config.toml
num_hidden_layers = 15
hidden_size = 192
num_attention_heads = 3
num_key_value_heads = 3
head_dim = 64
intermediate_size = 768
vocab_size = 8192
hidden_act = "tanh_gelu"
norm = "layernorm"
norm_place = "pre"
norm_eps = 1e-05
positions = "learned"
qk_norm = false
attn_scale = 0.125
bias = "all"
tie_word_embeddings = true
parallel_block = false
init = "trunc"
init_std_qkv = 0.0229
init_std_o = 0.00418
init_std_up = 0.0229
init_std_down = 0.00418
optimizer = "muon_variant"
learning_rate = 0.00515
lr_mult_o = 0.995
beta1 = 0.95
lr_head = 0.00415
max_grad_norm = 1.0
warmup_steps = 200
schedule = "wsd"
decay_fraction = 0.568
decay_shape = "sqrt"
final_lr_fraction = 0.05
batch_tokens = 16384
max_seq_len = 768
doc_mask = true
train_tokens = 167300000
max_steps = 10212
dataset = "wikipedia_en"
MLP neurons of a small language model. Each row is named by its layer, matrix (down: output weights) and neuron, and shows model dimensions 48-175. Each number is 200 + 30 x the weight over its row's rms, rounded and kept within 0 to 999.
Before each neuron's rows, "fires before" lists the tokens most often just after its 100 highest values on Wikipedia text that the model never trained on.

fires before: "\n", " "
L3.down708,194,177,162,162,246,211,264,148,170,194,208,180,201,219,144,210,241,207,260,234,204,195,145,140,178,222,224,191,231,225,210,148,169,147,125,250,207,185,182,152,214,227,206,145,212,193,200,194,160,191,247,181,189,207,172,216,145,188,216,201,182,163,191,193,175,192,203,198,226,184,180,184,201,219,198,221,236,197,195,255,140,209,245,223,187,139,200,230,227,191,172,221,217,251,197,204,196,209,190,253,201,222,187,181,198,184,224,177,206,171,165,177,264,215,239,185,225,193,211,207,202,229,173,197,222,221,206,291

fires before: "1", "2", "0", ","
L7.down261,177,213,209,178,203,226,242,203,196,196,193,180,145,229,218,229,194,196,224,211,207,229,245,200,199,187,232,221,222,238,229,272,191,157,179,206,234,218,194,185,199,199,257,167,229,229,194,181,174,208,181,143,207,195,198,190,205,195,220,193,162,195,221,175,202,123,197,170,186,219,124,178,205,211,188,254,179,173,160,180,222,149,212,170,231,158,200,222,172,184,194,226,194,197,199,182,179,217,161,139,196,201,173,240,238,187,181,242,211,137,185,145,202,171,204,210,235,215,150,169,161,175,155,210,265,235,234,203

fires before: "\n", " ", " |"
L7.down260,163,191,232,190,175,232,273,174,175,216,230,208,181,173,193,232,185,182,207,259,254,174,132,197,199,164,239,171,201,190,222,239,189,199,171,210,207,253,177,239,192,221,208,181,171,182,188,200,189,232,194,169,201,166,192,183,238,191,203,188,209,181,196,140,245,199,227,170,168,190,165,199,189,163,222,222,206,245,166,167,159,212,212,188,195,175,182,227,216,234,177,189,184,169,210,229,195,216,248,214,219,245,181,181,199,212,155,188,190,198,232,226,255,188,222,156,142,245,165,177,175,231,212,162,201,234,182,152

fires before: "9", "ington"
L11.down415,194,197,207,245,210,209,215,177,262,177,228,224,192,204,226,191,192,173,228,180,230,182,142,249,196,222,206,187,174,187,210,205,193,189,215,210,285,171,196,243,210,183,178,199,134,237,242,210,260,144,230,180,252,228,210,225,156,195,223,174,211,158,148,199,147,242,225,193,191,162,217,211,131,207,193,175,204,160,222,201,186,248,155,185,192,222,210,207,240,168,254,234,152,225,171,201,116,254,247,199,149,216,197,255,194,181,189,243,204,194,172,180,212,206,211,147,196,196,171,177,195,188,214,200,169,217,206,197

fires before: "\n", " is", " and", " was"
L5.down268,179,236,138,250,194,133,198,195,186,238,203,225,166,189,181,180,169,205,184,156,161,144,192,258,194,213,212,183,195,207,246,142,178,142,143,210,187,209,226,215,186,245,196,222,243,155,236,209,216,283,178,197,226,199,200,210,252,234,212,213,146,210,217,205,208,189,183,207,207,187,190,201,214,202,221,250,234,170,167,202,190,222,270,180,169,184,216,199,203,232,215,219,137,261,184,224,174,238,205,210,178,210,227,200,231,209,247,204,201,209,209,245,191,234,217,122,167,205,207,169,198,187,211,188,240,268,205,184

fires before: "\n", " ", " |", " ."
L5.down699,178,209,229,187,207,154,230,224,149,217,164,242,185,193,130,214,216,184,189,197,231,189,250,186,228,163,234,233,253,245,239,207,153,194,175,251,184,254,201,183,219,201,161,242,175,118,135,175,217,249,211,145,203,202,199,214,178,207,206,196,229,174,234,199,164,234,145,239,146,176,204,236,190,181,190,205,193,245,211,207,153,212,214,188,185,203,200,202,194,227,181,200,207,234,207,216,220,166,195,211,179,200,174,174,226,192,157,209,211,185,212,260,268,258,183,196,223,270,186,211,196,183,196,166,246,224,194,236

fires before: "\n", "-", " Party", "%"
L5.down35,214,192,250,196,200,192,235,182,174,224,211,215,253,194,146,170,186,170,229,209,198,168,221,237,239,183,197,202,274,220,154,181,193,240,246,254,262,219,186,238,263,193,189,167,194,170,195,240,200,191,178,224,213,126,167,201,187,161,191,188,148,216,218,198,213,221,212,170,173,147,224,145,195,202,246,184,215,191,191,152,216,218,282,212,155,220,170,184,229,195,196,160,179,172,187,165,204,173,213,204,195,201,225,200,195,212,236,195,214,180,221,179,192,197,193,174,248,219,208,214,257,201,170,219,192,207,185,171

fires before: "0", "6", "2", "9", "4", "1"
L8.down369,206,144,222,284,188,171,169,265,214,189,213,186,204,164,169,188,247,209,237,227,224,236,213,180,235,190,177,194,193,242,208,166,231,261,145,118,208,214,182,210,145,257,233,193,223,195,195,200,180,161,170,173,191,239,212,176,217,216,252,199,209,213,219,230,187,226,175,220,241,226,225,196,183,154,247,208,214,196,187,178,207,212,174,191,202,234,208,132,180,160,181,162,146,231,207,221,243,140,218,193,212,199,218,146,167,217,199,196,206,188,182,196,187,248,165,203,256,181,245,174,178,246,206,202,283,181,220,174

fires before: "\n", " ", " January", " —", " |"
L3.down762,173,149,204,165,154,191,207,207,187,190,210,274,171,196,173,199,157,212,205,255,216,182,243,228,260,220,251,209,244,198,173,200,220,182,187,189,197,209,184,241,177,200,198,174,230,210,197,197,214,227,186,202,191,206,218,183,205,193,180,191,143,201,170,150,210,240,191,250,140,158,228,231,174,169,205,238,190,249,186,183,242,214,208,183,198,132,212,220,164,276,179,188,203,222,248,220,209,259,209,197,213,218,211,182,195,200,208,137,169,207,236,183,193,201,214,141,240,164,269,151,186,225,203,157,189,199,196,215

fires before: "\n"
L10.down642,200,131,167,256,231,189,224,239,141,268,194,165,213,165,187,194,202,197,163,171,181,212,204,194,197,233,131,219,250,196,159,205,207,155,160,208,134,179,211,226,185,208,188,224,195,185,197,196,190,197,215,194,133,165,171,217,167,197,215,232,194,215,161,209,195,176,194,172,189,215,167,215,189,202,201,190,224,232,206,218,186,234,180,243,224,202,150,203,191,196,192,143,206,253,248,197,263,193,235,227,174,182,213,212,193,200,179,162,176,234,196,204,281,210,226,219,201,173,206,187,263,211,176,219,228,198,163,231

fires before: "9", "0", "6"
L11.down715,227,176,248,190,200,183,234,212,202,205,192,152,161,249,187,223,181,227,202,212,167,224,179,207,211,177,202,198,228,239,222,184,182,254,156,200,233,206,179,197,230,203,223,228,176,187,205,237,191,181,199,221,215,182,228,214,249,238,224,228,248,199,171,187,232,178,176,200,134,175,176,189,203,216,230,220,133,179,243,194,226,199,198,205,187,218,215,205,215,194,186,207,204,216,172,186,144,165,294,231,212,206,232,185,192,182,258,196,218,138,168,207,242,202,186,215,163,223,253,173,179,208,235,204,235,202,205,175

fires before: " ", " %", "\n", " ±%", " the", " |"
L5.down491,185,231,192,184,169,227,231,214,226,195,204,237,222,151,161,146,187,189,217,233,183,204,136,173,201,218,171,189,228,232,157,198,205,281,175,153,197,169,196,200,200,198,172,206,147,219,201,248,168,222,210,228,202,207,214,201,174,240,138,203,194,275,207,198,244,189,210,186,194,217,175,193,250,250,199,242,213,181,189,219,180,178,186,160,281,165,139,201,211,228,208,182,191,214,140,228,185,158,191,211,192,223,238,208,177,212,229,168,210,253,251,215,163,233,165,210,138,160,150,152,160,151,228,194,158,156,226,236

fires before: "\n"
L7.down567,154,206,168,200,227,220,187,176,203,210,174,128,171,199,189,226,217,228,166,228,165,172,151,241,153,211,201,187,239,246,154,175,216,132,234,191,239,209,200,274,250,229,220,166,199,181,205,183,188,205,184,242,208,242,155,227,200,153,158,221,160,251,208,223,182,234,245,174,156,177,259,169,170,187,191,168,197,233,192,175,186,200,188,232,198,173,197,201,211,207,181,217,255,213,176,232,247,236,206,191,184,222,191,207,130,220,226,154,187,230,191,255,256,208,170,160,167,208,178,231,192,161,210,256,234,227,175,242

fires before: "1", "2", "acter"
L5.down15,221,219,168,189,200,189,176,222,159,188,232,214,237,207,149,253,256,234,187,199,204,180,206,227,189,139,210,195,219,190,216,170,137,193,185,189,215,184,224,225,212,180,180,196,277,219,203,172,211,253,231,194,215,211,177,257,131,189,266,224,176,155,246,215,186,156,183,233,231,217,226,157,218,294,193,199,239,222,226,215,192,215,256,202,158,205,237,175,173,198,182,258,193,218,168,169,225,215,216,207,205,187,155,196,171,207,156,228,173,237,210,154,220,215,272,170,224,160,166,163,213,190,167,201,186,203,174,221

fires before: "\n", " |", "s"
L2.down301,226,202,208,212,243,139,216,158,189,218,200,203,161,203,210,198,226,210,189,182,263,176,168,226,181,230,186,249,154,202,178,191,204,186,184,229,227,243,115,219,240,233,203,213,165,191,157,208,205,191,176,168,152,178,195,209,192,159,228,200,218,195,192,186,168,241,201,187,194,223,196,226,234,184,232,200,215,225,168,231,205,216,211,164,203,207,237,118,165,123,213,234,252,180,226,239,200,248,188,154,160,267,182,201,270,213,227,198,219,192,168,186,213,215,217,187,231,214,206,211,191,196,194,223,195,195,213,216

fires before: "\n", "American"
L6.down358,190,136,176,192,182,226,238,215,170,215,169,201,221,234,182,203,219,193,213,202,183,184,185,186,199,204,195,214,228,244,178,209,156,124,183,223,180,194,215,228,225,264,194,174,164,176,184,272,144,243,181,190,209,220,171,236,164,205,186,239,209,216,167,208,210,237,205,215,186,212,193,180,214,133,172,205,190,205,214,202,173,197,257,228,151,223,199,240,224,147,247,181,276,232,160,187,181,205,205,175,151,187,178,154,161,251,217,200,191,222,197,229,248,212,241,204,184,214,173,219,240,179,236,268,272,237,138,197

fires before: "\n", " In", " He", " The", " |", " in"
L3.down499,235,190,191,130,225,220,241,193,198,195,256,159,197,162,176,216,187,203,214,263,182,174,235,203,154,144,181,190,185,145,168,221,233,217,160,162,122,255,196,245,189,245,168,239,208,179,200,157,210,250,186,148,161,173,266,217,163,187,205,214,224,203,216,202,223,206,218,228,182,229,203,190,178,160,202,181,173,200,206,151,232,210,200,230,171,197,234,279,217,242,213,160,200,254,194,201,197,205,223,199,145,118,133,169,189,223,156,149,158,189,218,183,168,184,260,167,208,222,215,200,233,174,197,208,225,271,194,214

fires before: "\n", "-", " and", " The"
L3.down535,225,201,218,176,233,209,200,174,132,223,203,217,267,177,173,207,163,239,175,221,210,201,210,275,183,175,231,231,231,195,166,164,236,189,205,225,172,206,227,215,205,184,191,186,193,170,228,219,222,171,204,189,195,214,178,194,193,220,244,209,234,185,222,181,244,250,216,201,232,202,199,217,198,224,179,177,178,169,194,157,184,258,177,201,149,260,204,257,223,226,160,167,160,270,149,153,237,204,206,164,143,163,179,165,197,225,185,200,203,189,202,196,204,203,208,219,257,216,199,191,167,220,213,139,185,211,204,251

fires before: "1", "2", "^{", ")", "0"
L7.down26,165,201,144,239,246,198,248,154,203,211,176,218,189,233,200,159,230,199,248,235,204,134,187,221,179,176,159,181,200,207,186,214,212,194,194,174,204,185,182,205,158,161,240,251,200,210,184,224,229,174,185,185,224,226,231,217,228,249,160,167,170,183,171,139,215,255,195,227,226,228,191,156,215,244,221,198,217,192,197,167,230,201,205,194,160,182,191,251,188,147,222,233,197,184,217,252,197,220,238,198,198,237,150,182,183,205,158,166,198,122,182,209,225,239,221,166,220,213,183,252,239,173,199,178,170,236,186,157

fires before: "s", " hall", " was", "'"
L5.down526,232,150,190,225,198,205,233,215,216,218,211,213,196,213,209,196,242,181,169,180,245,254,166,190,197,206,174,206,189,190,222,198,221,167,155,220,214,184,207,203,187,240,194,192,184,198,211,228,191,239,207,170,156,177,235,218,232,245,228,178,244,189,235,192,204,193,197,212,266,108,177,207,201,159,209,157,259,176,249,176,192,175,223,163,170,159,188,242,245,158,148,214,224,238,183,228,178,182,219,201,176,266,225,155,232,226,173,151,182,235,210,200,241,174,178,102,213,209,164,169,208,225,186,202,235,196,205,160

fires before: "1", "2", "4", "5", "8"
L2.down668,257,199,173,143,214,190,259,155,168,213,176,196,243,178,153,186,219,236,250,167,244,168,196,264,206,201,184,189,267,148,226,207,175,184,206,187,210,176,200,172,181,168,198,196,210,207,181,239,218,240,205,215,194,187,145,192,184,216,249,183,184,200,196,167,209,227,247,170,256,129,186,176,222,205,121,205,159,204,197,222,231,182,249,191,158,187,208,221,224,197,232,165,154,154,180,153,152,205,195,185,211,242,204,239,173,227,178,178,169,249,180,231,221,227,212,187,179,211,209,226,249,156,225,145,205,181,176,193

fires before: "1", "2", ":", "."
L11.down484,211,193,176,240,236,154,243,207,233,207,170,170,184,223,196,186,131,181,238,176,218,214,166,212,209,221,185,202,159,203,225,177,159,149,239,217,229,218,237,169,205,278,174,184,253,176,161,227,260,185,198,212,176,235,182,229,216,176,208,167,173,220,195,202,178,164,210,200,223,212,175,169,203,251,210,181,201,230,214,237,133,206,273,165,161,181,147,149,276,195,194,260,177,182,218,260,192,193,192,172,202,169,180,186,176,190,181,204,183,146,194,186,178,211,201,182,201,232,200,223,227,175,214,172,210,233,222,222

fires before: "\n"
L5.down167,201,213,158,132,181,199,223,211,184,209,143,186,176,229,220,264,172,155,196,244,115,224,150,218,173,236,166,226,199,172,156,201,168,167,222,272,167,148,219,200,171,215,217,194,211,209,173,241,159,253,176,169,218,205,147,228,209,151,206,216,138,255,201,196,222,227,220,156,170,233,217,240,202,200,229,166,144,149,136,233,175,188,208,163,186,149,205,193,217,188,204,214,228,215,220,203,202,224,201,245,181,195,200,225,201,236,207,141,234,233,228,225,194,166,246,214,212,182,190,225,229,187,206,204,186,187,195,209

fires before: " "
L10.down42,203,219,223,220,199,186,207,323,180,180,183,123,139,189,208,226,199,206,202,281,185,178,249,205,199,206,186,200,157,182,235,179,240,182,233,245,212,226,210,174,214,284,206,181,192,161,212,198,190,190,233,199,204,228,209,245,200,182,207,234,166,186,206,209,164,219,184,207,162,241,226,155,200,198,194,248,225,184,224,215,188,216,186,242,201,205,235,150,198,233,225,145,219,209,188,176,151,192,270,198,246,207,158,194,186,158,234,243,148,241,134,200,204,222,152,211,197,213,215,217,159,227,111,255,185,190,175,219

fires before: "|", "\n", "-", " "
L6.down368,232,231,250,208,214,212,161,214,163,183,174,209,198,217,139,241,161,240,205,189,264,176,198,217,208,150,222,248,201,210,213,232,185,224,227,224,196,178,227,169,237,220,233,201,222,203,188,174,151,205,198,164,199,131,200,263,185,125,279,188,203,153,209,211,179,210,202,190,201,189,162,196,190,213,253,221,228,165,206,148,150,231,180,230,183,222,149,193,195,206,225,163,207,234,201,190,163,149,200,201,211,204,182,187,224,212,239,261,205,212,219,201,162,225,201,229,211,196,201,191,168,182,171,156,233,205,164,196

fires before: ",", "2", "1", "0", "==="
L6.down30,175,173,196,247,190,219,195,244,199,229,197,216,186,236,178,136,229,170,209,186,208,181,166,185,132,117,208,233,232,197,185,204,194,250,244,181,206,227,207,238,228,208,204,180,187,219,187,218,183,250,182,171,248,235,227,216,275,218,172,150,213,206,226,177,224,155,182,220,257,216,218,241,162,213,219,188,139,166,168,215,247,170,222,176,210,165,208,180,252,236,197,173,231,179,171,192,251,193,225,229,175,220,153,222,201,219,147,211,214,195,221,150,181,187,229,147,205,204,128,213,146,196,222,214,225,203,231,181

fires before: "5", "8", "0", "4", "9", "7"
L10.down190,186,194,189,184,218,214,222,239,219,148,194,173,238,164,187,241,162,211,218,174,222,197,147,219,190,185,172,177,229,185,197,231,149,232,203,213,211,236,169,214,186,208,208,154,158,240,203,192,159,227,204,156,271,213,208,213,210,228,162,226,204,141,177,173,185,201,195,207,194,225,214,165,146,191,219,211,189,178,161,227,210,147,174,145,156,251,250,220,277,196,251,177,197,194,230,167,161,197,245,214,196,199,217,241,159,257,214,229,213,144,172,172,228,196,238,162,233,224,246,206,192,227,244,233,205,277,193,178

fires before: " |", " ", "\n", ".", "%", " ."
L6.down475,187,202,233,209,228,153,193,137,161,162,235,155,227,177,183,188,137,185,155,220,258,206,166,221,170,182,170,195,265,208,198,213,216,176,248,174,217,178,233,228,197,185,201,235,205,232,158,208,204,173,236,181,220,179,200,161,214,163,186,216,204,223,180,221,172,210,231,226,186,194,237,162,142,158,214,208,185,219,247,163,193,227,184,198,169,169,222,154,228,245,152,183,177,176,238,192,221,180,178,213,228,238,201,214,219,227,198,193,187,188,245,204,156,193,195,193,217,187,215,178,192,247,163,182,190,231,220,180

fires before: "9", "8", " He", "\n"
L11.down170,196,212,208,216,209,179,196,196,208,172,186,174,232,263,188,186,221,164,173,219,179,187,148,186,241,117,172,218,254,236,158,249,168,200,191,167,233,206,147,206,181,215,162,182,203,261,157,209,217,192,172,211,230,267,208,229,168,181,229,117,200,191,201,208,234,178,219,225,203,212,223,179,222,151,193,208,146,246,203,185,201,232,189,209,202,223,188,206,186,172,203,197,176,236,263,184,239,281,198,219,127,209,169,176,192,218,203,185,202,133,180,223,189,177,138,170,189,240,208,235,197,216,284,229,191,199,226,160

fires before: "-", "\n", "2"
L2.down169,217,176,244,140,192,187,240,191,176,207,259,229,202,220,164,219,193,272,160,158,249,232,203,212,231,192,217,209,170,157,178,202,260,182,241,229,143,179,278,247,204,198,157,199,213,165,238,194,200,221,127,175,211,188,189,205,152,176,187,240,186,150,185,180,228,213,256,242,196,188,201,213,218,234,201,205,160,150,181,228,186,230,239,168,231,205,211,184,166,221,188,189,158,240,169,154,223,213,180,185,183,176,240,219,169,180,188,194,192,226,187,188,227,194,161,113,212,155,211,151,204,160,275,209,237,176,245,220

fires before: "\n", " He", " In", " She"
L10.down95,223,233,208,193,168,226,229,209,165,211,184,240,191,187,160,195,151,160,222,218,142,159,177,149,239,144,216,200,230,225,220,250,168,245,196,148,168,218,137,193,219,146,223,212,208,206,178,222,206,224,252,160,240,213,216,189,200,209,240,268,189,210,199,186,217,170,225,220,155,198,158,227,176,168,228,201,190,226,186,174,190,225,204,211,248,229,219,207,147,176,151,209,226,226,185,214,199,205,203,205,171,232,231,220,216,200,231,201,170,206,180,268,234,210,218,197,167,217,187,219,226,224,171,171,192,200,213,176

fires before: " (", " |", ",", "\n", ";"
L7.down543,220,239,200,239,172,195,195,259,222,266,180,171,175,155,193,103,225,183,244,203,181,213,185,229,226,178,191,154,200,241,166,192,172,198,276,215,205,183,127,200,217,244,138,239,205,217,136,179,193,216,207,169,220,234,217,177,149,226,184,148,217,223,206,165,189,224,188,204,182,147,194,206,229,183,158,212,201,226,242,226,178,217,211,261,192,157,146,233,254,244,202,195,204,215,205,232,244,169,189,218,193,214,180,210,152,148,223,251,214,246,203,209,199,236,200,226,172,199,195,222,215,195,229,185,163,227,155,196

fires before: "1", "2", "0"
L11.down235,157,225,168,174,234,175,247,188,183,229,176,150,182,163,187,210,250,202,187,186,213,168,198,167,193,202,194,165,218,182,193,230,145,240,159,190,240,267,192,222,181,232,210,224,185,226,196,240,177,223,190,191,221,228,218,219,222,199,215,165,201,257,216,159,209,154,198,197,226,179,163,231,218,239,207,160,158,214,198,196,192,176,199,169,243,165,195,150,194,235,189,237,143,138,218,215,192,214,160,208,226,185,145,231,177,187,212,133,190,202,176,175,212,196,264,178,190,187,148,226,210,177,182,168,194,231,242,185

fires before: "s"
L7.down207,178,181,197,136,163,225,193,137,235,230,140,223,185,181,206,150,191,166,167,188,277,222,199,228,194,203,192,158,183,203,181,171,234,165,209,201,224,215,167,179,178,217,198,222,159,196,214,172,209,234,268,225,217,214,219,181,207,224,227,138,220,186,218,179,206,209,198,191,258,177,226,249,208,170,219,234,203,245,224,183,159,200,198,222,176,188,238,184,177,209,193,151,218,208,197,224,190,216,170,219,172,214,203,133,197,204,198,189,223,263,235,174,176,236,155,170,185,249,205,220,155,178,212,149,145,185,213,181

fires before: "1", "0", "5", "8", "9", "4"
L7.down346,177,137,189,202,176,220,193,166,198,182,226,184,170,208,208,236,207,203,184,219,215,193,187,226,231,219,200,250,171,194,147,196,200,184,220,190,212,172,151,219,179,232,183,195,281,236,179,262,177,146,152,188,240,167,204,177,197,201,210,191,154,185,206,199,212,163,197,204,204,151,182,202,214,165,187,202,231,201,134,220,222,207,218,241,200,285,230,194,198,198,205,201,240,247,187,212,199,203,223,152,197,189,247,238,164,244,167,173,180,280,186,212,158,235,253,173,155,162,257,135,195,154,188,174,227,216,238,209

fires before: "\n", " He", " In", " The", " It"
L3.down663,200,230,192,230,199,225,196,114,186,166,200,206,199,180,127,171,172,158,182,199,275,183,140,229,205,238,179,203,180,206,208,195,194,209,183,149,142,207,220,222,212,199,171,225,171,116,177,211,208,176,196,202,230,128,205,262,213,192,210,204,209,205,201,222,225,232,218,246,236,236,197,210,179,195,185,231,210,186,206,209,213,290,163,180,210,231,230,157,238,228,196,198,193,227,192,198,205,181,230,172,187,166,99,166,226,221,199,191,207,145,179,218,186,201,171,192,177,224,190,189,163,196,184,250,190,183,226,247

fires before: ",", " the", " of"
L10.down611,231,248,184,195,170,211,198,200,199,217,221,193,186,166,230,206,235,181,191,177,197,232,195,177,158,104,219,217,158,216,192,214,209,167,247,158,189,195,213,233,214,160,189,202,189,198,215,159,217,254,238,219,203,232,118,172,234,179,215,191,191,201,216,194,218,243,138,257,203,286,175,213,215,171,202,182,181,193,199,230,269,148,204,216,210,172,181,224,142,187,210,240,214,188,193,190,217,150,232,210,192,209,154,205,229,208,161,146,198,174,184,226,175,227,224,231,202,219,182,202,173,169,248,220,225,205,214,170

fires before: "\n", "-", " "
L3.down509,205,203,254,182,188,194,208,179,175,204,215,230,242,234,213,207,171,160,196,199,182,177,225,211,260,212,206,172,248,194,161,180,183,232,218,208,185,209,204,169,188,184,196,221,205,154,182,244,194,214,197,204,171,203,201,230,229,201,221,201,188,195,220,203,164,250,214,223,237,134,176,228,135,157,164,214,162,197,181,190,154,263,236,207,183,257,160,164,183,237,210,194,244,208,175,161,213,183,183,200,186,215,144,167,226,171,240,210,170,176,209,210,249,193,215,206,234,194,225,181,178,269,168,150,237,281,172,194

fires before: "1", "0", " ", "2", ","
L10.down703,233,198,215,239,194,178,236,252,144,202,222,209,233,242,197,191,175,234,163,251,174,198,209,209,180,220,227,185,163,188,242,168,216,188,209,253,218,256,185,250,215,237,200,187,156,153,227,184,152,200,172,214,234,228,210,221,239,176,194,207,133,221,188,221,148,184,231,200,138,215,213,202,230,205,206,189,170,197,234,157,144,194,196,243,148,219,183,197,158,214,194,242,146,178,131,167,189,183,190,211,148,157,194,189,180,231,152,216,234,219,157,190,193,192,191,196,270,237,219,205,169,204,207,194,223,231,168,195

fires before: " ", "1"
L10.down671,160,191,178,230,222,256,201,261,225,154,242,218,171,197,201,177,125,162,253,175,227,254,225,199,232,219,143,225,222,217,251,230,210,198,196,231,221,219,163,199,190,171,206,171,243,199,203,179,219,131,193,206,179,235,242,221,197,183,232,211,160,175,256,199,188,186,206,208,133,200,195,166,182,210,162,181,210,218,197,205,215,244,152,144,190,257,186,162,223,168,198,123,219,211,172,243,175,197,200,189,212,156,180,208,189,150,183,224,180,260,202,238,191,182,225,203,216,196,200,211,180,188,219,243,211,199,194,182

fires before: " |", "\n", " were", ":"
L3.down308,148,201,266,184,173,165,236,172,226,238,141,195,137,170,192,195,228,176,185,185,188,138,175,227,145,206,156,236,213,222,213,214,181,246,216,247,161,188,193,171,223,193,197,205,192,209,193,226,198,175,209,179,208,208,211,213,254,191,202,229,147,192,197,262,136,212,176,192,256,213,176,201,146,198,236,189,250,213,192,175,214,192,213,211,239,176,184,195,153,198,211,184,194,131,207,239,218,175,273,174,182,273,221,181,216,246,210,192,241,170,221,151,268,175,239,215,172,171,204,173,227,271,213,190,181,221,157,170

fires before: "2", "1", ",", "9", "0", "3"
L6.down671,156,173,172,202,261,203,187,197,188,188,215,179,267,228,189,231,207,200,181,233,180,165,201,188,161,206,221,136,244,259,184,194,200,244,252,174,258,225,226,194,199,221,229,213,195,145,199,155,192,194,204,227,233,209,224,182,231,167,263,194,242,213,183,221,220,161,183,224,217,200,152,145,164,193,204,208,214,198,156,190,203,205,212,147,183,188,210,240,198,181,231,169,158,188,190,193,170,151,241,229,219,159,172,155,178,222,193,179,216,148,200,219,134,204,213,217,165,210,185,150,203,205,159,200,228,213,182,222

fires before: " the", " these"
L7.down533,246,157,194,168,170,218,266,152,227,201,176,203,226,213,165,242,242,183,224,199,192,217,182,220,169,170,186,176,200,223,220,243,151,214,263,168,137,219,213,243,177,217,222,180,178,187,205,201,232,235,173,209,147,154,153,196,234,193,162,202,194,190,286,196,201,197,219,191,225,203,184,182,186,208,196,212,230,155,198,190,147,166,222,239,177,179,165,230,177,214,175,211,291,231,196,193,190,172,177,218,208,190,175,192,219,205,228,204,146,220,144,206,158,250,191,255,205,203,249,189,191,221,187,155,271,166,202,193

fires before: "|", " the", "|---|---|---|---", " a", "|---|---|---|---|---|---|", "\n"
L5.down679,253,180,216,203,234,245,220,250,198,226,198,172,223,227,157,236,125,187,212,132,204,187,222,229,208,145,218,194,231,213,181,203,232,227,221,154,235,223,226,188,211,226,233,199,209,196,159,195,182,248,218,152,163,257,184,187,207,206,199,233,167,166,194,221,179,234,214,181,251,221,189,169,200,153,185,231,235,155,190,230,185,221,223,176,164,244,203,195,162,192,205,214,207,246,228,246,191,191,196,182,254,202,173,172,172,234,248,197,193,182,245,197,190,210,173,212,193,189,222,154,144,196,169,199,231,203,202,147

fires before: "0", "3", "2", "ual", "es"
L11.down110,220,209,153,207,179,215,216,195,180,204,162,168,189,211,177,216,192,214,175,194,226,189,194,270,207,185,191,151,203,246,218,226,188,200,189,189,120,246,209,252,235,221,232,242,204,215,172,223,192,221,167,206,171,186,207,173,191,187,206,184,214,204,182,202,197,139,178,164,211,179,198,196,225,215,185,151,224,205,202,182,158,215,195,200,186,175,234,192,220,226,245,175,231,213,205,206,171,155,218,223,169,217,237,145,194,248,192,189,236,212,161,201,243,168,243,151,204,172,171,202,160,205,181,193,236,177,217,89

fires before: "2", "1", "4", "8", "0"
L5.down42,199,236,218,221,193,242,206,193,175,218,223,234,151,191,216,153,206,176,210,214,214,204,174,227,205,160,230,234,241,233,231,219,198,261,209,170,231,213,225,185,185,168,265,188,251,198,181,208,228,206,222,220,193,196,171,215,209,218,212,130,197,204,182,208,201,156,187,182,201,201,188,173,197,218,231,243,139,195,176,244,216,182,247,201,183,212,212,209,149,178,209,152,163,160,188,196,164,255,205,208,185,159,150,195,178,234,185,188,218,214,188,231,158,235,257,168,221,188,234,214,201,113,116,186,201,237,222,213

fires before: "0", "2", "1", "ots"
L10.down644,196,181,161,210,152,211,263,172,133,190,233,169,190,151,208,196,193,277,112,223,189,234,216,201,271,179,135,183,238,178,170,231,256,198,192,188,196,218,218,202,194,200,206,246,229,226,210,207,206,165,152,190,145,164,185,192,172,195,214,205,237,205,213,253,245,218,213,187,242,200,209,207,182,174,191,196,231,225,186,180,163,150,188,181,230,258,204,188,170,234,192,224,189,184,252,182,184,194,158,219,235,221,209,163,195,180,198,172,217,224,163,234,169,182,222,205,227,205,204,206,175,207,270,196,234,218,219,173